config = dict(
    n_layer=15,
    d_model=192,
    activation='swiglu',
    positions='rope',
    rope_base=100000.0,
    init_std_o=0.0,
    optimizer='muon',
    lr_head=0.00656,
    batch_tokens=[16384, 32768, 49152],
    doc_mask=True,
    dataset='wikipedia_en',
)
MLP neurons of a small language model. Each row is named by its layer, matrix (gate and up: input weights; down: output weights) and neuron, and shows model dimensions 64-159. Each number is 500 + 50 x the weight over its row's rms, rounded and kept within 0 to 999. Numbers have three digits each. A neuron's up and down rows have the sign that makes its largest values positive.
Before each neuron's rows, "fires after" lists the tokens most often just before its 100 highest values on Wikipedia text that the model never trained on. A number after a token or word is its count.

fires after: "u" 25, "ru" 15, "it" 9, " M" 9, "im" 6
L2.gate150:543405494563512543511434554523509464511538474408457442459555460581497532516511377537389528503540498451391521497545522516518467563541508482448527492480587536429558525508478528551519548419432517501499535472537505429544489521644499572589591627549522456553463496520526525539626614502586527519
L2.up150:444457471456450453478475489547567472485483509522414554441488362494524567521528420513425463489453458571475496631579513500569469568504539539557508553514501454515502577528415429485483499565497539508507538550571552468473563462602499435496584567495544416512519503500497448531485530513563501453
L2.down150:536432472396490544496477511591570525549485486484484477396491458476384517428555435455498531466459491505501400551568516467510453477516517434505501524466428519517524457537542554533541494465484503571480411545584546540496570472453481513443616555546546531497523446499504381458549481504506458471

fires after: " a" 33, " o" 16, " A" 8, " O" 7
L3.gate436:470516512436565470473549480586482450575521500575486469562539492413443535592538553532561528544557504489582461468474483519463604452456389468528411439463496543523487435490529507508554454469469597431500539545487484521411500487548464476505444476531463395528480557518430560454557456552467423482
L3.up436:532507510502589470543513494482511433526639462546498435512496479513553456535493497550467591474496407482459561486485547563488570460510476445503494392454513525567357505474535585499449523471486541392455517500555492502461525541517517472460438475458578531553512465484445538431525480454451437489
L3.down436:478475474491630438577577567519532595411528461465406496505467493535570503481507459450445469389568481458480540503550543538453468500526535423529535464448527394441464517506553461468488456513554433587487556466547503434512493482433513499488516529560504493559450507563491433488518533545450541480

fires after: " 197" 16, " 201" 15, " 199" 12, " 200" 11, "5" 7, "2" 6
L9.gate289:559511545570491462462577533500527484516477519460488443596518525440557515553468460617455503529518506430480525549480466473444548507551491509422477435422462478482497534527460469515551435534506505542579491533577508523485536521479432548532469479487403581563395472429531484452489578471521503497
L9.up289:578442585424465522472526471494554482499527410472497517562425559515478507489455461475559562557549485485564603479477363469511429452527520504336527490443464505451533504575508535565487559548515453539446453498581481522520427562500470610541474497511410521471499388411420469367464545493487534543
L9.down289:558486484517499530441559451489476495476520557581493551522609435525462462571352502386463472533503492469474442587431507513425457585436409538477476458408448493510528479492602455512551523478436550618548517523558485560435479560509503369537453574495465483482512433538469508500428572502633455552

fires after: " n" 29, "i" 27, " f" 7, "t" 4, "om" 4, "N" 4
L4.gate246:540532590478552514466512499589525485441473444484516479538523553547493480489569547476495614520388446585508514550546451461480527378413469593465520497449530501529427551502430468430464526430476470457489578523484391487512500493605525461518583550417461446462498476430536509568645539453554572477
L4.up246:609526569509515434478442506481557532494495479469498482577494497494465499460453488526544536516413477615514505502541577496612559496559508579479485553488517523588375498481486450412542606566478417523479587474465463528519545515564594490549491497397467510445524511477539480523590511478506511485
L4.down246:439497555489487471488625548471450412495497578484480569591501435499524478443489492567445488444458439407494478458508545430553562471486490526474471465502503523480475390432430428508498501561483524534516490482524475528469567503506497543478479556526501486460531615518466481440477497573496511462

fires after: " N" 20, "tern" 16, " n" 13, "ubl" 10
L2.gate477:586477524543485499502379445560539493507530373595477525514535462593521546566459487464468440498485505548474486508458539392531520448482516483413527488521532537495542525548489440573479501474492470522502509462540399467470492465515527517514470558448451517527574495594513499499453485538437505417
L2.up477:547438502575561504608478515471496401469507552431521537595452540458567363408549451435583453447446473503499518500435532478481524531432505415497553474563470515543472433521455513390506422466510523483598516523553568512540589575458527532472551441484488482509435483444505528472533540537498486493
L2.down477:542506481569559507609432492554515457506438459534556554461498470538508533534492491450500495580387474517506586566421564435537529453445524507444583528546485548361459544537565512452558493525495502523491511410492428490435572391516463512548498554526484447523512459498451503505482545471487394366

fires after: " " 20, " c" 19, "-" 11, " the" 7, " C" 7, " The" 7
L11.gate269:495519554505476601496464559517523515505470505456508500502485459534575527543538494559521477397528530514548601556501480519449633521557445473499487541476496531464495567459504408552550602451415566512504583407519509424417478507473475548502549494533516476440459496474424482540524426432495543567
L11.up269:488633541529486433549528609519495454482474450465436395475514613451553550562494477502544509518424484531497484501562501482617523518408521478489423531489511495524515534526585469521486584436557566485517461420450563432425566618441543542441584528497506471483549601520493509551509499480460507456
L11.down269:532486504452494468603494526494419520424509550457551518489475537510481434545567454500489640495497481524475331415403456566610460502467533580549553503485576536472562468509419585509466452564466488604496542483490506501554472500535495581431478564521590493459516524431497500522505467532463517423

fires after: " R" 21, " H" 13, " W" 12, " O" 10, " o" 7, "R" 6
L9.gate345:564481508442443461517576440530457426524499500528494524517518472529450436425511540474504530482556566556500404493567463624499562551559432538509477406500525504592511490519425515388448458526471430511404560438448464490555520568544424503428495531478509550579541513449470538414502495549478561612
L9.up345:508459425519494532541478553437541533552498512456415559499512482504460469534467572464423475452533472461592556523526365507460533571619478641483496474436410547452447484464502544517509550492495409540518486446450441431457584460580402540423498429536458516540496447457572505481426520547500510513
L9.down345:432489504546453510408505436482571434571575559495513506512485534543553583546548439521479491509513496525559470477458505534519535587378502426542533395588524580497452505524540526522484483549512493520519558533436545514469556498553536490436457542565539484391532489458493550499418509564559540455

fires after: " as" 25, "ed" 12, " in" 10, "m" 10, "s" 7
L9.gate316:482500453524477563521501593466412467445482512496535587600585485385514469472476432527420482587471542447437531519515520422585551532464545471526412492511526499485498502499474555419488551478560489467418484570372455442505536407500499523490490479381424485481467470604540460524499487512484565576
L9.up316:523503583512465534496611488437538489489490531573553439547540508425487508367382491532538492523502547580440451596481521496470522527557510425429531600516583526415512567521457495485479523496521506487499433397515538554505474446505435531443432547454546548411436447396452494491466443431513461525
L9.down316:439537505516561514475499498484478500489504556525525504496642429498629405566519446433472453618575520489473510464533528495553532476472516542565519475464510473514456414503529484477520488562532503514434506478439581559516581509493489506526513461468456463518588527525404471529477497512359501546

fires after: " St" 41, "." 17, "S" 15, " J" 5, " H" 5
L7.gate328:494503541424476520547508511596509528434521558489470440516477498473513407571463552516522427434575450501459538440516528521519535559513495524476501483476524536494543544505509641389554488550513512516506545500482470578552511434421489451480483446388391485472550547578513528500525517443503535472
L7.up328:502540458548555536435522442517506421457563484534469419459560477477421466565460453459432550506399565438527460419480511515427500460531458457542418552486452590472484533569538552483505509461630570451510490524531539551491608514563500512550490497422480450458510554514567500475517463493423387476
L7.down328:516485470562547318529451474475501525524439498646514550553594544453525506518469489518507640385486515576457473429498424444423512492541505548420451457470467496563472571569570448562555431462530564536412479550587526478469499558524419488415510500457463522562435472395441491557481471451539502512

fires after: " l" 51, "l" 19, "ist" 11, " L" 6
L9.gate326:567522467464512560574381614465440449480487493408550497570566510557611443520478509497484508435530563493474483525475544484555488480466520438545421529461502518441588417567456509561576492543516528523472481529553443532445503454405528506469536544554521430501504509541423444486478614554509531474
L9.up326:548502411490488500571435488498487508499490504526506502579496510452587486525568537395609520441514491412541522498553406538459451430507556535509559465477497541469508510473404548591545458544461533443513545406488459539547497456548435479456488577590422486496476433509513596456394458598608493506
L9.down326:473539585572455493488574482490480506496445484466555456503436461522544434513489651512565476444462432509492503533504489569539534560502484522484469484581470519470463474526471526511499552428534515634505510533519473481605495519499398523575426527564599512567524471534447460540508450494460461469

fires after: "t" 20, "h" 17, "th" 8, " H" 7, " h" 5
L9.gate271:513548548546461454533557510523495570378499447477404521454566526551489475498445445533424439518455567596477416570495662510501564507550564482547506442494542543486531525472484465484532533433460475532392569538542587459563464510547556440509516441464569391511547482553433406547543459533593541459
L9.up271:477465520483433551538500593354575506418499536424435443546513479543524502522574486489494454442497518545525454498576463477461540598451466513487446384538531588499470454534481471467494465516551576538354553445492400523529476484555512518566463518512550513450554478463529510503558485421529530425
L9.down271:484487525497485525526504420537560528511491513484512502393433560463567500458618554510455531529519474550555469487495469466546539476448499511491567473389469582548462467503482346469491522497454565507409421471593431436500457561506469504412506491430480487446487497442449545507441499578547486521

fires after: " e" 47, " in" 33, "." 16
L7.gate426:478512491578541572499498562504410550514508564443537621608479525396519364437536556472453476499548547523506493509557527531536513621496438463550431447481457575505592544438536564384456486427543449468462533463485535505443583341470483495423429489382474473496542536611559512650565550508482531468
L7.up426:477508563593516478474400468423485460422600516515500614528536479522504584402549597507424426538474561518487465454542529512451481557547461490493437512556500572505537468652540529489569436401433580504469432530536468490470466517576507540525465510504499513477455485499426471572511532430492522504
L7.down426:436503538441493537395403504503521508497462491574479519549555504445482557482552565418444513556510447512497464522455536538497504509499502448514461545621406440515367551596468565510457396449489464506470527462478477379531504475426504447487474574487507475496541460442516451545495511471443482451

fires after: " S" 23, "t" 11, " g" 10, "s" 8, " T" 6
L11.gate223:496547465382529464539605583482495511522484531489521391560503404453487478455505496560583554422453475565491491540573548521491624459575463459488453516506444437539520457599436566498500411472487570514507505518515491452415490431504470654502539446407479478489475498536543490438598439492569478534
L11.up223:563509410514526447463525508486554546409499474519502459501507469453383370558506456544540467499559500525541440547489493493523478464541498485596546531500467554498530545569481568520558459456537516558472505490587542434396452536561511513496461430491500531493476557523527508491592412479499455544
L11.down223:428509450468459571468527527487515430525477508609543550566616498579493466538484470495563551558408505564425541546460444531540481506488462501572446425496503537475457492569501498553565458520554548487619466580431468529453459580550602496443447544490531471515463528425479471482470439556481513541

fires after: "us" 15, "est" 13, "oll" 9, "s" 7, "amp" 4, "at" 4
L12.gate405:465456514522552508531542486583553539480549535454535430480489433565534620464453522452511503548505479437473489441614379459534490585531533453541547391476535465459562478564500466546543584473497518558484492522522464545496420407465356533441480590447426437512466448475583524490454383455499535477
L12.up405:566496444539582446495614505454539525556474508420520435490509519505435489401478590535538523515530529465508456524562534520570522563509553401553526472454509472533538411477411534477531489435509555470512502501526528531452459482479492458494511558504450535457503472570530404548491459559522460529
L12.down405:498435552461428486567510511540448461498462515592573445437412437531466501612410562473467526441488543467457450491473514480537530497474385474603492530445396493497569580571579485450465537528602526496540433470466542537577524517580569456520592484568551478546555509503554397541524535469462491517

fires after: " o" 38, " O" 14, "em" 11, " ex" 9, " up" 5
L6.gate141:465474482456506556499519527454460525512471446466536509396527396567551533426466541524538520472508517536521546480485562469486479512528473464503476510499399481529486495611504490437446556524579514559464494586515520469393602469580353485476460359541444447594470590497425553439514506487491448570
L6.up141:486545521395564456556453517457458560499499522479488550461495437591543581446553521499518575476514549478499563482499543504521437461508574476373487492529369488490509497595488510474576464498543494539473432566571513487354552460584430569469491459542523428610519627510417481531547526537468419542
L6.down141:447552510596437523429520551523458561549433461472504618578428462585571476466520542488451500526481502456478472564549504533542426474476567479487447522516438515615475493601520431508465566450545515457501511563530508463542457449537368533408458541399538484590509695506548486498490452525455523491

fires after: " A" 34, "," 20, "A" 18, " a" 6, "." 5, "ation" 4
L4.gate478:475533529452548438464508370564509488519454464475389523530482496530457558527564548463462474580475446592456571527519422474501572524441548477524406485466500523397490542503459486565496495445506501377464629457497575497433528510437553429455528542451489556544540462557442519498573433442501512537
L4.up478:535614517476486436512460376553434550496407429518393558530470522472380447522562546426485457573484413551478521582441465443497432470454447438540473433511501499347470503537411490528553456432567529408439560458447482437419586538520481546482514492540486581495538458560542500522544441455545517552
L4.down478:481491461597528469539449508547468499457422445500486515582395492529447447539532461441554511623437510482474552486405497504513450456455568431550527478520411543482482373618551513519511512498494547521466585522483483389550558489460600559508491502428567545481502443518467510500451523468705494451

fires after: "i" 31, " n" 29, " f" 7, "t" 4
L3.gate304:406516457579471482463486400613501455415417459543398485535550442510455505443503493474481563554479415547553470510541539433522516455539448572465506585527540589517446456493425476517503446545480568574450475472478487421527480470526491579479548601407562496461532590495596543515547392523525460533
L3.up304:502510519473520421432615496512560480335496465509535487449468509483442444606505568540509465467436511494507514547456565420500562528436484442471470564479475586510472497433469449433548548525521505467569505482510549466463526490547603529458487571538523461467570528428562568415544496482515502508
L3.down304:511509556494540470467513522543477540489479550532417605557510509466571453510418501534456438495466494454492469584478476425556470469501478561480534484499530476482598486431473386462437474486503473541543485408511501504433426505552533540505461518498502458526462569559471479498595554475488537475

fires after: "i" 31, " n" 27, " f" 7, "t" 4, "N" 4
L2.gate125:519506483427492507423555500510572467532523445406469513547502433464457510523474467448464507519412387565595490472504504479503540453560484587456470518508515569463438474511454507498570492498483543522465604506446507507441453543599583574536582643477558485491543538570572511500521548519533503535
L2.up125:517559575467511412507476460592577446548592500476438508485582509527501445498463523474443431461476460509489539432562544458473545450435516524513522521522546536491425443557498485505553516547415529459487533464461449527548505565498615519501506530406503463482486587555542604441566514524469520542
L2.down125:470547558483452491477521501501461422551541482516413533531574528512544450429424471528408477505455448479510473488542516450498487480553496503497506507521502536490515506468465387504530489548499553505597498486540449508469505520540544480536542598484518440526471650505500601450581511466434564468

fires after: "ubl" 18, "A" 12, " A" 8, "r" 6, " B" 5, "i" 4
L3.gate264:522494548404513477563557466566397455571524451372644423578467563453484476470473414542509534567518549575442578546400496489437622540510502449527548543482549564572478479508483578554443475499560505436543494499437511424520514514499509482559518549569442529528432590543473540527539495508557489456
L3.up264:559526510497534491592495481555418458497538475381628453615484582563509475505486392525479519547540511484448538511454529448511518543520526452494581431507544505541467472499546537560466551445493583415558485473362424394545485516469476382578442611555453520457464493461563475474498536554513385537
L3.down264:521506589411532468476609508523515585439459517417612479451385546467568485577427496498561545467491481510569512450518480467504530619460454474519475536560474589549429524474460471514462468509527474559570475434430492425553548494560486426522521544591558518515423543480546500506455538499484435452

fires after: " l" 53, " L" 44
L7.gate451:478422527455539456409552475479450462431549453509491444541559616429584508474525467507542587519536496476422435479474540495569482459430444442576425541418535491420459481566506458464427505544570506486468444426418467452524553458516455530439567453505482445569557483644501536487486496525507568474
L7.up451:510448481430496446580568496503553563559424435522457454597519551472548527471527489439468513600420453429506491488506452560410476493634539562507565493496378437583399427491461510502457482511527465394462578489504454474539514422466439613515500534562411470496581462510479492528417501535541506525
L7.down451:460454515526504436561398466453435517352421385468525481497529524543536538604492538527484532429504467563561421387543519475403564485533568512452574517445534565540488459432539616545557496514497512507632466427463512482487469459438438496563559493573524538515451466542508579460458533513465534555

fires after: " 197" 30, " 200" 17, " 201" 13, "2" 5, " 198" 5, " 199" 5
L9.gate470:594421450475484468473547488438434426517479510488444397467522512523513462482491409562520490557531496411523460415451463438507559576590531576494433487476460516439549468422538457467439453534537559565527450540494506484462437558509531586517525643436393500536503486486450409453468563598576558488
L9.up470:580545485599500552535503482555485476503510592489506469501583490406413476477422464431528543551554483307441449393448470485480481542553536465516431431514555487410491510480474479495495459494464492449477531464492575497565471528584531482515502518532408548441426503494439570397498528374587539495
L9.down470:357491419408515541519479504534523579489395517539428486561459437492498473504496492553446486506569579418440465544453537573487480512475506523500529515470456474493398452459545553501568494464525515542461565569469462594496448561462508561612461431528543496524438482525529468515418506537500419470

fires after: "ra" 27, "ol" 11, "hn" 10, "le" 5
L4.gate505:586539557559577486575540460498519528463457498420471508460540485492542466483459527384584519533547568518571529479488361490452504480379550527528537449530549590470547473525542424556419509464528524435517550476570505500484514439412464563487588545543518490530527546446543541564474528526483515469
L4.up505:555482547549503552544599545520507500500478489389447464472476463474576523521420540378541529529544516553529492511488385484511438586441607506563554460591500526521472557575517457485502500476499472419546551548447492424521529436453524583479409495526527503550537593427543438512546535547477491510
L4.down505:440511517511540543545655534512527561488440505441495500462424488463500551496535506418560529511581532480433479461545454461431486572466578548474473446568510593556499515493596473432392468503483497495460522531426465409546506575444529544427478505540515553569442526485528515531466454517468419560

fires after: "," 55, "s" 7, "e" 5, " the" 4, "ers" 4
L11.gate358:484440578393495506529589481598568421518531567550426513453490491425486488559606514457614509434541423468449535507439540536443493508547427518499476570515496543449445493542400484567461566465514553583552453365453485584479573545485478499501530490415442443414527558489543540570514583580599427484
L11.up358:515652494486493579433598471546554578543554462507581526470478522548571490510498480383471543461593542528438494557516507509497532480473461444558550471481460494455548424444568514483544486399497488526452552480412456525479521464518611524567614516448453504506514583573530497533417496497406399507
L11.down358:568555514486514480508590479424453559542499435540544561430552605436516541556509481471407460531469486476474486449507460497469482534424482491452490455518493475495432405423475516498535537459543509481510438478475458488475621637516502534564486534541468528553473580535477437569546421548506475426

fires after: "em" 18, "f" 10, " " 8, "ec" 8, " f" 6
L12.gate388:432619483483402463456523495474545545535545459423508536488411390448498489502531507514524510477457520532445548461518517505507421544540540408520532430506551526514547490532483480392532491532561438471453549466491507535533575576454511500423483435518517477388412539406534471509502471581549488404
L12.up388:449590509641484517455423456500529529535584510590529421533588556502521431514551524449430518458571573456505452461548466576470526515534508463495556512594451465485417511470491524517438500454379505566418452534452474555636478506485473420400567496512525439580505508481462509468569443423438513529
L12.down388:538447514396467415474392532501499566493435556528506480439443436442523546557591429523434557607405479585563523545392513511508543522434555492431483485469482502552559496594504607559520532466470511450479474423473602466557463547554470497546443498486415561427410455544496523457503440529485527449

fires after: "c" 21, "an" 15, " c" 13, " M" 11, " C" 9
L9.gate26:524484497570465497510446466493561547552527463480560454577457536493536509593424555563594527505578482427533501461527473470500528559463511441525527575460447495462520567545529475483494517535460571522413435545597488466539520493451438536452530445466537458568454510368439423527464462532582485454
L9.up26:529462471485529498571426489464472466564544491493504451501547453519508594623458571475619528460547493520578542506477493507535555539400474438529415505459508541465479489544500550561503556511458592587588426558531464498460547452388480463483588456411528488518517582428521442569547441539487481478
L9.down26:538488420527566555514587533452499441488489507484474471510581526577446492563442533410475539583482547520432430506395461456604495541403554515514510486385486519568560480526435535562500500504513445410511522453491441464553572554417547533467518461543476616521478453465452452593464530547557435448

fires after: "," 35, "." 12, " the" 4, " c" 4
L4.gate0:481586507521597551434548502599527467516549418447487606374494539528407503541522549529504415517536453537464478483524535516501530582476497499500600506442448488563504490474498506528525568489515514525486508473493521545503514470575562488580580390471485444441542529526458498473559488563524534451
L4.up0:455563483480598577489621427544492497546507426515474604406435468506440502504533526443542416435540469500457474583488539541455483551480529557524600453435441478565495472539563457590478500498497528541522464481502539560425532500546505476580576452467485446467562511490450495493567490582529502518
L4.down0:497580475427559558516558556520603463439558430534440657429484498553480514486560503549525531447507441597508556498443481535400447475555550607459518399499544555551430467551616495536506498521529488493506462468567451526520527422476470484544521550487510509446516498602544534512536448589510496495

fires after: "i" 31, " n" 30, " f" 7, "om" 4, "t" 4
L3.gate443:514557559544462384356514503484583495541399466453460495486551467529518571493617509486503505516453471584518493446484514427590496489546453451520511570456484491498449427473469438520496501529423440551567564567548527576408519582480531478484615561472601481525523548534574552491513528477499476521
L3.up443:534539515506496546546468414555558477496502520426376467432535556494543435417526465502500501487393439504491497468456499474569538522486506582477513556572542529523452490495455529397532569472437612507456551504525448492520478600547543584476491470507482506439451542576520568485517520492482575468
L3.down443:491460533533450515503482507570523492497603470429369466470535476457537441380382483472450439533464440510565564500523452484572548465494513541519508475537528605447497471528465527455560488508491558499478462500541469512485459508541493523546522546509494464554474592462474541507561480529455530423

fires after: "u" 27, "ru" 16, "it" 8, " M" 6, "i" 6
L3.gate183:496506519485476591503482578506545475479521538355370497519586405581424524472507373554440543458484489498430492556506537479538454499557493496522403523405470500487588509500527513472472458544477528552505465499477504572632498517449511542548518566505596436439564455475523438568534501501506452515
L3.up183:518541522401475519505467574527623509498506455430446523481567394526445527501529413565504503478560543533459454459469507531499525461532470465489456585413525439507612430525460481462503539551541573488498470501537539586528517444555435491476515611525552442489571469453554396527528509553463498528
L3.down183:486462456369526555518495527471547501525556436482505546436535529496363532520493443515543613475543494532437437536581532551505508502515488512527521555366543601452506405489588593567563493505468536513441454515520529527574497477503471476487503555576602466521456444459511361438501411535516449356

fires after: "u" 20, "ru" 15, "it" 11, " M" 10, "im" 7, "t" 5
L3.gate103:475428494350410535447432584536595477537529455491424523428576429572506473548467382456433561587551608562501484505542384508503471459518472468522429455477460538385531472472460503448578507513535568560534510557531553541465547444533548486488518509507586513503551468528536454465505484614452437402
L3.up103:573459465366439538530474557532575444526490457416432531482493464568515493569466404396427562575535572496436506476522429411523475472531530494524497446472537506456454463499394522511540565503489541561516522566558495471487499492494539555459485511468513522520547522501522453540502487550482399410
L3.down103:573472454418523535528524496557528493523513494440428491466508438497467509455452525469520573530487445455470416554530499410492455411527554516450399483442528458563427453478559508574566571510575549588447499523585526528383565494571500485475546622546530471465530498528542355548563473514539453434

fires after: " A" 25, " N" 20, "tern" 16, "A" 15, " n" 12, "uc" 4
L3.gate240:534525476506505496526518526447504443486484433533547536561506529491524504476516532435533404521499393655440478489425453386508523540444514455489523487539462537554507538498579467510501472443510434490514570505461465458422615490521547508512574529533520536488521569551447483549452456539468516409
L3.up240:551522415412568531449471476469509498560477414416572528615508463556487465452541481492524554597466457523385512480413525371525538522483572472497497517428433528420474562521490526507463415455553525422493538486542527465444454515498471530521442557514448481508467511519471436534495531470400487532
L3.down240:565492520524535519485570482538495577468407444409490590553481417504485488505540450519519492577531472551479590501450613468516607525422573529512558452488493554476510458574526422486470543511484548467458456458448488580461540513446535480472521620433481485438475527521486550504406543471588528481

fires after: " " 20, " Y" 17, " f" 16, "e" 11, " U" 7, "I" 5
L9.gate348:459537551549479561464467587520498520548524518389445565561455513429526464436506459515559546433554528499511511580532596400482506518545453472467462471473502519551525488472515503492467378474437531578544471546473490571554510429527460562462640503556541498444451475493564423560520557620533389513
L9.up348:472536474457513478532519467500488515529482470511512579439607472519460509529479502514519517605552488463546470570510469465464480558472588544443482544523559483465462575425528500514359466506491549543435516519524467509560423462478490511389585489509451533452490596506430539545501569454528582570
L9.down348:587432508437532424432514445539424476495446494578499474489522534523504507544556427494460529611555436431486517529460471532493453477482552538558552434582532464502487515495545530502548440539518457505490452467466503555546544528556443534501399471487621572484449398569463555520511471454476588516

fires after: " N" 20, "tern" 12, " n" 11, "n" 8, "ent" 7, "id" 6
L6.gate72:506511517448600529424474534485517477576465485539518515570591504391471524500550481494512426516399486549471499529580464428464564500480559496409503489478514582489415591491528580486511579536403532516440375455441606546465500509541455497522527485482509413486498495537446494501427444468503489488
L6.up72:466577487497600472476431539552495475500543422503530587540593483430475494534513442441541507484487448608448557542449486451466516432458541452357513495473498526500422537472445537499509499480443544481497447493435565521389558529545450457494560557552509421453426540567483513543504413486502543495
L6.down72:423466528526586485532466451464463468448464435509529491563565522491404417559467551507525488533412459468524586528458467454577556503521547575432516421480453560437473435536538483554537511485467548461618529556520439360566506517467447404580565548492594433581512444489512481458417507422496510511

fires after: " o" 32, " O" 13, " K" 9, " J" 8, "C" 6, "O" 4
L9.gate433:500442471473468410494473475496512458517518524474467542541545442521468455506553543415514450485509499507524492418539509479497544477552399511516556522440454439529447518505388506458532532480489542499464543431544502515503585471484412440445589408612485486450474515488414520352546417620458521586
L9.up433:498462515466476483531396465451508514541521536509407424462501521483534485516502568485513467517535495574495532474479515385460441493523479501464572494458406544657460514497495568457536469502495544419564504521627555430454552519439351464528542380512563425557543561558445566487521430559501515547
L9.down433:498512529437585480461482450580565424482464588560468544500482459443557565585469584476449453629520452542581570477417523525463572562517560410522477509527456656535395538503458420506495487499513434493537576427563531473463557479464403509483488471553479491564531498498512517498492506597519521502

fires after: "ra" 27, "ol" 11, " F" 11, " W" 8, "le" 5
L2.gate3:523503628497545516560538521465477491432488357410485458491559440500576515481440509419617473490568585502504547510571417480436427591433540509510516450568535496470542532472553511447538469481484449428474553545531485484469449469567467494498580570550566502501547562444465533548483491582452528487
L2.up3:510476541547585551485673497533458515376522450453473496469503494432549539479421485379565468512487494514549548558479395509438559640512595475549539474615421501516513525466544455468529563469505459458437494539462523474495453410525576494450461493528470490532574524446604447494476434494495485582
L2.down3:425562529482522536516646532497502542500443490422519467419455458469507550442497432457568550578570534438460517438542450504391516546513566515472487461582581549517538494542533496430408494513534475470431502517451481393519530545492515491388503489529488556543452552457578540593458447516479431581

fires after: " s" 17, " al" 17, " l" 13, "m" 12, "r" 7, " L" 7
L3.gate108:454439499421500476573517482438460456600456465446592439510521478536539458482378483475542472492491552602455539505548453510482538485496468444475549561591515503456544459495475436487502483486613454555471498432445493508450592522473497490543576500475544523504518551526505575502401404476588575467
L3.up108:520407482417445427544437524491457491431534528482529458495462437435543553456470518499520534515501484459549507550415443490419494466496527479545460507537501463523437507538565446443531507484564498506524474463465541444485580541450527474564477525487573530520620524485478466506461415502583561427
L3.down108:506386452509482479537489576489490479540431439497475503428450520439613511470468544383509547537451532443469448529446576489496488435332526518523479507507445559552427474609535523524528536497506519533480514452529537492557518513465567524520490443446512542493482455460415518579479439487536518558

fires after: " h" 34, "it" 12, " G" 9, " g" 7, " H" 6
L9.gate28:460504441584491481457459419467438497454529577521512424473481558516473450522464464446492452521523500520567510484601490521379565559441546475460449514578443471408553542447468536552595427557601546421443518442468543508467500497496564537468518470419548495582499564534513505591515568455446501490
L9.up28:449452498503577495450549556518439607476502534452496543485451604515636455509475523564494476448445486541458480474491545541496475517513558454456526467450562503460559543516444494485496515561482615556504490528523449539539467606479505568402492352421533504593486489473544527478534412625478514476
L9.down28:613549415508583504535454519495474434539412524552432539589424596592445505491560505552452570432494545482479522554468516532413569523513496422435398505481472443520510384470576543511517503443464525471421568539577499455461523468491517496540507493505506506497462455621529428572406552511530530527

fires after: " A" 26, "A" 16, " t" 12, " T" 5
L2.gate68:568490465506583507515444512542459542456447472403462531406454494461456562487413472491445420503532508511437430509519392533530585428527471467490525475578462503534521527519498425521469427555477473506404527492475420510506559507468510527523542475576507501487544448424564450495444421477371539532
L2.up68:593493453434518506552445398562409486517447411440576526491441494509565500439496496538508483597531416463423551496524413543538472559498544525558534449533469563498439448500590551529483436533499487492423440513548446557502518481447467557539529504533523523438558540533593525504526424510533516545
L2.down68:560539595516576484511458540501471457418435432416481513568462423547567543493491450518562479595575428523403559541474424510492551545554499518614507488448564589469439542544644443516458465476518453542564539515536525543491473407424626428507463496505555498506458457552611475504483539495574535538

fires after: "t" 18, "et" 12, " r" 11, " R" 10, "v" 7, " T" 5
L2.gate277:549658495513542594565526512464515477461503421495529450425404510434525512481504448525516505429588408529502507499457532458514477432575404503574481566383568499559539449490525454501543453425495525546486391460547476510434516519513540573546489520541519473465519513468509527493574523465555444514
L2.up277:543624485513565586543514481470517473446513419445571422464410534462561466530557431565541537392583402517510483469494556461510454480553404477550495559355547498566572476534516432489521472432498515563433412447496471552393513482507508511568480518501459525463500466467479501485615541490508448553
L2.down277:534602542466524570528489458468449539451449519496532559497500515521568374487485453494542605470530432484395444490532524533542550439555436530462477471463536583550496500534572489451523490546562553533436362419441492425461499576512454447552530530555429471545511462497454472425542465501500391543

fires after: " e" 23, " l" 18, " E" 12, " le" 10, " L" 7, " m" 7
L7.gate461:507555561483486506472499530528568480513493512552460563510497464517511509475396419552547508519534548536494477570560467515452527499427402369524562497535510454427490548564569412504526467469495504495479452532504491452449559458387540531478434571445527436577469481495460480513449583491529502478
L7.up461:495527467441500571535450540456458467552513490495509529480508467474464566516496470490530503505488434441505467572576505498529482595505440556507508481512454497468501577541562520540601635452500512519544537393473506484561518458400501593469557533533487573529482616544501557464426436598602511446
L7.down461:505510519472419511558649495527517455442466554464497495464530501487573584472485474546544538507450582499473436437554541525455488448332549497532511467547435494395400471494492586451510449548452499452516507520516468548382500555502508529436572517515512522575454467513473484489514444514488491561

fires after: " n" 41, " h" 25, " f" 9, " H" 9, " F" 7, " N" 6
L7.gate247:485471513510455510578549501415533506454559537495495481566610509419464512560565501507429438530455513495575449537527634445479449465411436403463489515539511443438542526542437531499535492490464441451491590527520552505539432531515565476523529482411439523490591415421483518515476467521513564466
L7.up247:505493496514511534520557530540494404486397548547448481497476496500469470519602480558496549448521526534545492455426523407505511476488486403474498530543521587489372437449520527488475622532485534561472552474537498510498443490563555430580489476501502516463508503667612518546559495491631500573
L7.down247:508572490532490574469508400490584479480469373591496493499510510518512540502445565564526584449540619493472411459479559548363495475479506476601497528423546415463429440373551594518497504556472479540524495550548483526522518519509600559554448500487477411446541545529540512491494480496522554452